From a checkpoint of a small transformer trained on Wikipedia.
Size: 14 layers, 8 heads of 32 (1 for keys and values), MLP 704 SwiGLU, vocabulary 1476, 10.4M parameters.
Architecture: RMSNorm before each block, rotary positions, no biases in attention or MLP, untied embeddings.
MLP neurons of a small language model. Each row is named by its layer, matrix (gate and up: input weights; down: output weights) and neuron, and shows model dimensions 0-127. Each number is 128 + 24 x the weight over its row's rms, rounded and kept within 0 to 255. Numbers have three digits each. A neuron's up and down rows have the sign that makes its largest values positive.
After each neuron's rows, "fires before" lists the tokens most often just after its 100 highest values on Wikipedia text that the model never trained on; "fires after" lists the tokens most often just before its 100 highest values on Wikipedia text that the model never trained on. A number after a token or word is its count.

L2.gate574:134121142080122089135151141143121163159120149141142125153133121148122131099120116115126116114170123120112116110149116144167119170096120113104126147156134159142127163136143105070105102058091110129124143155101132124086143140119126113135091138145159136140120172135103119114131162110092135139129132125099126162136174146118151124165126135131130134123112145113160136143147137134068135114145
L2.up574:065136092114142133168142154129140136102116146130193138122177098083142123161123165163162121152112120179153119129194137149102103159138139107150140102158092096160130124141124174147130159131146142162088144152135115124167128161099137107146141159112108117149153128114139120142169121130183136187111140171114164108113162097109121112093079091108096126114117110132089124128106116139131154151148
L2.down574:138120097156115141123124147164151130152147126134104157085119136147113099142150115101098134096155116156097106142141116145095135107146119156148098134127116099115114138125118124115136133150123065169164140146178106112158129127152157098113151160104099113125136103074172135089123140120115116169132128159149130172119109082097180110107131093134093133135135085124098056143110087129133151148128
fires before: "|" 70, "\n" 14, "|---|---|---|---" 8, "===" 5
fires after: " |" 91, "\n" 8

L11.gate700:152130086105132152130098143096183115154149156152095136094097145156151079114137146105109123086128099140142104119114134102110082118140138054150103113145112155121127117133129096125162126108125113111096139096138097097136140155118128149107157140114153110139153167115121166127148140134128109115128114134162157129143088125160117144135177100107127146108122130075165142123143097159110170146161
L11.up700:135106110166122115130113102155103166164126131108137138128115155128099158107143137103098110124153084075137106127143094117150113118128111075114123114128146115163100146159168131121081130123140122198104159157106100100130122145093128125096104113175167100112135098128121149103133128128103149147131147136144123149112128116109159114145130124143161160147117193145150148147102119128147159123153
L11.down700:115156155139115126194142137135156126119150115110099119135157109173120176128133162131125129137136103090118124128096096140147104172089099117150156084136146120145074165131146110128076129110128109144143125116138144107136143152134142134052135105133108152150099091126106108095115144139160097145124187141118165119100105106173111106134124129135144198111123135098152166155122116161074160104155
fires before: " |" 38, "otes" 11, "." 9, "l" 7
fires after: "|" 25, " |" 23, " " 9, " est" 7, " P" 5

L10.gate519:139106079143076115103135106141134117136121178135140128132133169171117146078108071165109093116138116141161142147139140116167131131141123147154102110157130113098190129135100137125104164139146118133159116109118127104116129123123120120131135075098148145141078125141104121193164118111109108142151117116143137170140153107160133113114122109170144157139147129086123143137083133201150125115112
L10.up519:137124070134134114106148113163120124137117124124122132101115124128124135096102097153117118082121132160138135101147129137147137121092139159139095091133163120124149134167122168092107167102154132159154113123156102132137114112154174083123096114129124128123094186137113130168135130114085147126159148148144123147141134126127110125165118087122117151154116124113097137148062074180156111122103
L10.down519:128109185113144133136101102113164130082122108113108055098161117093139124112095136146125157123172119122143132105103185119095140113111136120139123171146146100136129110123120126133116117114138201116090134086124150140125100136119163124105107172142134138119172109100116122116131131150183180111110131105102126115133111124137097127119100133080114159162120134137123008124154116120145124124162
fires before: "ange" 13, "s" 12, "ed" 10, " of" 6, "red" 5, " with" 4
fires after: " inter" 14, " cont" 12, " contr" 11, " ex" 10, "p" 8, "t" 6

L6.gate553:151149141152134081135104115119155158155145112104097133140098171096123132108104105134143115145146106149099129118101149120165068088121173112174162136119098088099112091137132158132105134134132109136125113135162110138139168105131164108080116137151088094107175145132107149107148150115144115118139124107153131144111117140104146104110090153144133097117098121137126125144136107150122088116128
L6.up553:159147083118166146099096168158127133116120120139097141139128190122128137090128163121116123119130130114120113117120087091148102195147140123159081112134110067131137142094083102092138128148090117119113109122100152141114130110103124142169110118126160135140122141115102102094113091098096109148136058144153118154115152158171116151106175113102137132112127158102168136131155111129139137132079
L6.down553:168083110141143143167148116125169097160157099128123108144108117126122100111162111129132102139122122177129078141160110098181138119127122120134183147156105098134146092117125165119122121139139111111128144123075125140112150140100138134096134130161145086115172138136134136089096176131136114142140135096191132129140107129110107134132173121134098191112110124095113106110073163124159090118130
fires before: "al" 21, "ical" 9, "ia" 7, "l" 7, "rop" 6, "k" 5
fires after: " M" 48, " m" 13, " T" 6, "M" 5, "ze" 5, "ver" 4

L11.gate305:157131142132132159136156150115131130171127141137162118140134121129112158137194182148111127137134141109109142113166156154168104132110122126116143087139189123152114150191141110088113095093128159149128160142108101065131136140122142122096120106109120113118130124162169149109106172155157135131159108095168122110138120127128111095148113175108116149129115110101135157152169130098134136166109
L11.up305:141109109121141080107135125114143121104142102120172131164164112116112127156142121091163167120136127140126152107083095107084142125151153133084123129070168158115121152108185169147136153096109127134103122135165099094175125132167131116146166150079089108158102123148096141104143140127122143124133143077146117090116172103071174106176150124104118118156107133121138123156163122130114107155110
L11.down305:119118153128151140088108094112152120139114106161095198141139131135145104112155135123097108134097071140095098114100056138113148155113150092135129138162142114148126135168154095167129126189119139157123149156140106137125157133182165121129086145143126169141162097109153111143123121117163150127082089093156145139158083125119116127128105128177117120108178112140067100123126139137173138102135
fires before: " |" 39, "3" 4, "6" 4, " be" 4
fires after: " |" 42, " 7" 7, "." 7, "e" 5, "le" 4

L2.gate685:177107126063140107154112112122136128164177164176067135116086123123128128119098149127145143073120130147113148145100154118143115127117170063169170135143176159082153149120124108139165121136091156131138118142121046135101104123147135139131131121150119146134079128093119114090109112103120119105089133179144182145140107196107127139131110148124147150084169152140125112124146166126096158115112
L2.up685:118071096106123134159133079106129120161132128131179145160096138135088151139141125147159122077117127131137163151122108150166181129103131090115203098169168155083135095163090148133117113073117153103144148154119126123093132106132149080148130083096105156131158092121134113127155116093137119130131091115156124119091131148098148130161156194133085087093147129108113148095101113131129124122138
L2.down685:094209122144158125133154140147077125085155158133125106131129118131080118151168151160146124157120160114144167181119156102091096130139110173128152145116148170116134124122103128093112172115116133133092094119149121155132110131125131064125114113100142145137177118175139096127146074167142120111129147148087122168075146153129086146148096161137101137147133139132147059103120156135114094123138
fires before: " States" 23, "0" 14, " |" 11, "1" 11, " King" 5, "2" 5
fires after: " 1" 32, " the" 16, "|" 7, " |" 6, " 2" 5, " M" 4

L2.gate211:136125117093130175141137132156120124114106144166118121151146173129133105131066092113130133152117095128093123094098135124129097169089139107125126145135124145132128105105173095134118100130134152095102147135117171121076105144132139119098106114118126137113135128150134137105137160125112090121154098198155101129119177164142088120140107117105164068132118129140154135151128116158112140103111
L2.up211:138123130117147145136137110140102127147126114175128109131136178122147140163078105118143149128121101120076129096087126128143091159098135130122141133145129167129134133108169103119113099125112138109123138153153172116074121110106140113102129100126138109107150123146109114111142126143132076118143106207146102133103156155132098125127140127121141093099146134130163127163117130139089126145092
L2.down211:128155119089138131119143145156137107095101102135126131138134142107129124127122128114113181152086162108103119114120143104154154115119137098130093080120142134116125126118177109150127128131122208109081150112124164154121128131123125155141110125128131176127114146130115107139150160140151110114149126142122147120146144148156141114157146112116140118124144110157136000144123106133106116104138
fires before: " |" 56, "." 20, " (" 5, "," 4
fires after: " 3" 26, " 4" 23, " 7" 14, " 5" 13, " 6" 12, " 8" 7

L8.gate529:125106104145136126110093125114142168094130139134110114141109121119173139118066141141139131098125117152119082125152139146096077122121111161130077124134121117102106165143141159113144113161078124093125126129133148096122110105143126139097133054108167158121116114146112070120170145113130140148081111104119130130117128142148103143124138112155125121125168118128109093117164156114181113101148
L8.up529:123167130110155165124147141114120131097102110126089187131108102124085153074143144106159113092119141091136140164084118130134132144146127110135130121160115120160142145153158108120108136126097119140121120130141143114137125119160142119186131112101139156171107124121116113147117116154123143176134104175113134168127112137124158118127108152100161160147117143169194137097156098138129154105153
L8.down529:113163128110104116119135110127107114129139120142102112132169116105168148145157182107136135104102166142140161112118161147128130093144105105136116132111104116147153117093080143108085125117163122182169118119104138133123119069102127138113132128152132172123184163158085093093139150120092153108155162137120133127129113148135151073142165118160120124147106127128139086092120104109101164140146
fires before: "ied" 15, "y" 12, "es" 11, "m" 5, " (" 5, "al" 5
fires after: "f" 12, "m" 11, "il" 10, "al" 9, "ident" 6, " f" 5

L9.gate441:126117102157137142130136122142147118190142146120166106091070091135117094139123099138116107145101110084152132116141094135127101121115120107132123125121155116128143150142096081122132151131134093132158141171114126059142090128121141127169141089159131123120077158133083134115156112071102101144158146088152134155136156125141151127128131124112135109113135114094181148077183172147150107080073
L9.up441:088097154151148172123118133127146070127132137138106100110100136172162100116131145147144140138191119169129080164152185092144141141141128102149138136152125124133121140084140164107130121141144108149130110115146115136097113175127124091101148152113148142157110175134147131131137124124107092108126097133147127127176185133163150136179151153149141135122149083151164133120097112175130112157109
L9.down441:106158137093156138104088127106094123123120146131101153139090119121147102158122143181116162148115132155149111172158138122109130183127122137152175106138180089151147119125147125133136159117125166107113076113152154135130121163116136159127158121155079140152063135152120135164110155123149119142145157173124161157199103119111129107150122105155141176144128143160131118129131139174161118094111
fires before: " |" 22, "ment" 17, "ican" 14, "te" 5, "ic" 5, "rat" 4
fires after: "rat" 19, "ep" 16, " Rep" 15, "ubl" 9, "t" 5, "oc" 5

L5.gate301:113154115156125125183128123113085101152117166108115164136117102103136165140096147161133092111172104144142146137165125105158145123138091128113114149139098081115137124143156105124129127090138122104079107136126085176119091134096124109110118091139100092147157094127134122120141101151201112169166139176173135120130127142141130146144146125123139094114131167119141115109148128157120104140159
L5.up301:160141113104128086151137124131108120108122138118120143123123123109143186174139157155145105134110130109148120107150104144124130131144131169121157117122166132136139105142156149207074113096129112122126138108128096146127135143154160083146138121193092149137097124136144158122163091153135105167105145150149092087137128129145119074181143173134117132108133175128119096096098129138130108148133
L5.down301:113157106108119135182150113151095099107144139141143143132122133106142145128131126133114140162095115115133113144128116143119126134098125122118112120142128133131132149106120154171111142171096197128106138130131124138067118132136166084109143109109135123161136119093156133156132073130152130151115141162135127129173134148162131096150138151136116149137134193126137000125139105105136138155126
fires before: " |" 66, "l" 4
fires after: " |" 65, " St" 5, " d" 4

L8.gate246:096086153129122135145141104101151148140126139101089130153163138116148137176115114126137129124098119150126088124095110089117122141188136115145168138128126154138142142141168106083120141110120101139132155117088152090132170170121126143104139130134149140133109134154129156123115151151137119119123122169125176138172145148108089158122148111133149128195143093104151129089127151129129143172150
L8.up246:137142111162142116081118119092110174158130095094150108110136106118095132108162161125131179148094147132136140163138157106144115121128101082074107110116155131105148097120098110140102107076116137125131162145089161142140127208111092091138141113145114133113137140130129165164093128131161102147113153154113136167118096113170123109127147149120097098118115158162096127151156106130114086136138
L8.down246:116122128124149138133132123163118120116137111113135104140106133117142136107118146114176105112124183162113133120085118139120129133102167135118177153147146101117124170125145113131132143154130116136119092129137161179133115091100109179111142169134142129119124160138135170105084129114085137083124115065110108094089098128142126094120181108132132120130076175164161076144146111140154125102151
fires before: "0" 29, "1" 18, "2" 8, " Pl" 5
fires after: " 1" 30, " 0" 16, "istor" 13, " 2" 11, " are" 9, "am" 7

L10.gate86:104109119194122137114071139133157141170109136113128114162140135146150101141143146128116122132129114080154113126103141136131135138146141163135113118114150133131124150157100149118125136109123131092090150139160113137118123087125105113159185128112155102113137148135168141155155132148107146126113182153120119102114124126121117195160136161130124157081112084144146138142123155215092150118117
L10.up86:131147119147101107116140120117140155180103125126105127122149144135141114162123134168137114129121125125134110162132091135134184172132157114118136126113074135142137160178170127118181166108167119135100134154144122164120132143126117186132142139123093136111125140141079147136157124153129211131117129121108109058106150128127107140163135116127126120160135088154118111162122118133120142129152
L10.down86:148140118080099105106107150108139099137134116104146099113137116132130114120142122160172110121123062087100158086098125110115085134151132123122133114150137154151149134116148131127120104189182169105147150120141148127109146116120085141123134110170179135103165144158127128176108125079124146114122131149141107102120113074160140121116109099126124136145165116118110116161116098135054117151129
fires before: "am" 16, "o" 13, "et" 7, "hed" 6, "t" 6, "the" 6
fires after: "ic" 13, "st" 12, " st" 11, " re" 8, " sy" 6, "e" 5

L10.gate440:122080112110119088140100127112138089127102146145148130055152108136100116103131093101120146148155099099111142129129129126109140125120136174138136156123087117094153102080097079143109164132130098108130153116116100143148113135111164089147157109166121138121062149135109164165169078112088137147150121135119149108150131131138143138139128086111114129117100136121149122096109119124155108141123
L10.up440:127111135144149113134142085119159108139105107096102132120134140120114144107140166147137099159139136154067194114149091090156124142128151151088112125148127148130159102140124121139107170101135130154172117118089130112127122135129106123100131093110169181141123086110111128105088116155121136099191088123117130149107112129121140129146139126130110132170134134113147122143168117109133155115102
L10.down440:148139128112153157141085155101108150077141175116161138131118106120100123147082120129135186156136153148141173139141163123115155131118112133130127102155130137101134135134106122128112162149150144168150113131187096110108090142185139107091140121121150141168083114134133123168148138131138173156122148178101109118145130130172146107108096113101166158121129122129141173129126113123107130121071
fires before: "ed" 22, "s" 9, "i" 8, "ment" 8, "ing" 7
fires after: "ce" 17, " inter" 15, "m" 9, " inv" 8, "t" 7, " ex" 5

L9.gate108:109107148142080155126130074159114109159120128091176128184115145152128147139145062122142111120152129165121134097103139091120108120148099137148101121148110109131116091150135153089110131125183107109179123099164129149200085110113145118164133142115126127113121130144109060097175143136120144126102186134136138142143103141115113131133146144133151135076124102152100126112086133129108158083127
L9.up108:176102103123087112093120112146133106123152132145125186170128145124171094100116143141162115118108125167149122140103105120109122179139143133138091105174127133101139112137127125114120122136167123120152138136149170112141117105092117119139132119169139108116163093153148091132154161166127138159118135124150142119098120114129154136105110108140095139130135164174179127152115144151110117140173
L9.down108:096123136117083131146150127102091157162136098113095153122121069140138110149086116152165093100170109145165154087123136092120108111151104134151100091153108158127133113133137154132109120110127191130143176099132088154106118136146092102153104129155109092138129113124118110096097114108134127080141138159131124129146100116136163131122126056143099124124132143137112076103157098075134123134137
fires before: "|" 47, "ic" 6, "ff" 5, "|---|---|---|---" 5
fires after: " |" 45, " s" 17, "|" 9, " f" 4

L8.gate487:112086136103150134147141164113148129172120158132133110175111156135115124101133117182152080097119109096128125119101097118147110150147155129104119141150128159183152132151113148115113122145147108147140136129080125066119137118100104111119143101141138089119153110142171131112111107124121100122149123157165129117137112143120172153139116104124109075092106156074140173122148131116139114133139
L8.up487:135134113110167132056117121091111088098117163096106136149126167107147154116163140138154130145133148153103143123158149146105130085126104127131141139143146151121124114143121092119134137118128143147130103117124120125126133110164134103137145112151153138141121107160145141116126089099120121159139149106120108175117131118120118091086112178105127141140135105124125119120158123122124113070152
L8.down487:121171099127167143101149155148121112159130111139140144104191106116147112116108135105145136104083143142147135132145114140128118157093125119151136136125149162100077092138087119136135100140069118147158131126146154129114103162121121129080137150162105098117110146130104106123117170125126064104114108138182102144124098101138146129097163104103092123127111109145120118150142147146141133104118
fires before: "0" 32, "1" 16, "ate" 12, "2" 5, "ates" 4
fires after: " 1" 24, " 0" 21, "and" 17, " 2" 10

L10.gate73:124131118121132089143127093123139138140085097174142109158115116127124114120101103119124129133148093154104099136173165143095123142145111172070083153179112119122095166145133158090154130122124121072136151174103131131133106145118141146101111159132125136147138113114090147155174115102123126110159136118141107154147143084150113105119120117143125147172049112118144127128107111127147129163092
L10.up73:172113145139147135143138119163153124106146120090140106106091123138102097143114100102096105131116108118163139162122112125108115086124104134119156151155109105090148150120067145130072122137117128137140097128140087131145131117125125093147095125146129174135110185138121173166111077141131138145097124099115139129150117161100121128145125080129066120119117176104171138118079112134108143140109
L10.down73:125102152121124133088134102133132117145099133103165137140120097164120196076165120171113142149142105135121131127113148168146139118130113107088111112148131113114112126118176137142136144167114082131189092173135174130125126129114163102082122142189135110101115163105101166141124109117151182121120144138134150162128114113133160141141115114164131155106092110124148130087123123104112160141156
fires before: "er" 24, "ers" 15, "ing" 14, "in" 8, "an" 7, "ement" 7
fires after: " " 19, " man" 12, "cc" 10, " Man" 6, "yl" 6

L2.gate482:190148132079135111120129127128149147151140149135157116102121090112135103166141113111137199133120106133154138115104151131110116122146150153199106164102087150141110130120144083112139112184096131145140097169113085091090170135131105135094140154135115111109129138134102144152116146143093117126107151134126088172135137115111110120138087112154153123102122140121097137182129142095135123161165
L2.up482:141160115067221121154136124102120140178120112084132141153101146145160127124105173125173112086147160095146128165157126163140108178146126124133107139146095155115148094120122156134113119114134123135118121143124148123118097126147143120116106121167120137139098128118131134137143119086103139163158137105106151129074155178098142150121140142118143096119119099129111120120121089102130107131109
L2.down482:155093117157070126088151160140156133092137140118113096113116119140093125154149132102127126132113146099143112105135177135151079096159131136132129129130165132149139126089070123126118124139092099140144128156108171158121123148128129130156093192112147119135108125115101194159138125147135108138142157099116133111127145117149100123098120131128106119164118135119135106120121095128119129159150
fires before: " 1" 22, "–" 18, " 0" 17, " —" 7, " |" 6, " 2" 6
fires after: "0" 29, ";" 17, "1" 14, " —" 8, "2" 5

L10.gate2:086130096119141102138133115095158134137130133130131146154107181130124148175127092136122096105093142120099135143109153129123126137158121135116147130133089120125126128141127122141132175157168112161138086122152132093098108114120122171150099151113135112134113142166113130129137154095108124108154112129155171125147182126145141128114115121121147109140140083117121111147065108163148107139103
L10.up2:116134116142174089133130155154125064090110138080103118112104160101113139098094148149155134130116138132123138112103123115114168147137146126081125157119120142075129153105137114138106121121117121154133086134125159108141102120072150131137107113121184106126164137111139144102110171101113122155169128122140116103135167135129129084121111151132162105125136089107114128141089111139112131159101
L10.down2:113117115130147153127117166149087116112093164136128124122167140099097106158118112148134135118129137137149115128161103132124100098128132202186088156136145114158146134142103143138085098162109158109153106116081100083071142140148120115102124146132158128144098128110147122154111148127100106135162125133174171110135180143156148153167137131120107158117086082123123103150179121125103138145131
fires before: "ic" 20, " of" 11, "s" 9, "y" 8, "is" 6, "et" 5
fires after: "oc" 19, "ie" 13, " l" 11, " to" 7

L10.gate608:126146127115123144144151088167157142148169088148131126128117127129099162144127147105109105125148111106136127118119208162136130163155117157128097118106147086087110138133132102193150126111134127115104113143144089117114164123173079124155103116103103144085115150189101143136145140116111125104124161143135118086153155158141131105126133081125129115164108138149145112138144124142103066121153
L10.up608:099125138125135117169140107179120126172109106160164112168144150125121202141137150131183125165115124122111144160145143138156098122134123169138157116175101121131119117147129100130155063191129123129099105107176096123129143138127103124144110167151106149113130147114141148108146152135086126172148143134131134078121162153115104130141144109124128101116124172108117112124101135155146075120161
L10.down608:127195135141134150109078079188185115130147086112124093097160121108124152111151123178115124168141093147131159143133146181104169139141102146110158133148107143130115106142171108117124130122103170117126107128133063144147160116156141130135156133153133128124141122157097142153131120144111101145125106121151108153104129131096130134128136109135128136102111109147127035112097134138131135119105
fires before: " (" 24, "%" 17, ")" 14, " |" 10, "7" 5
fires after: "." 94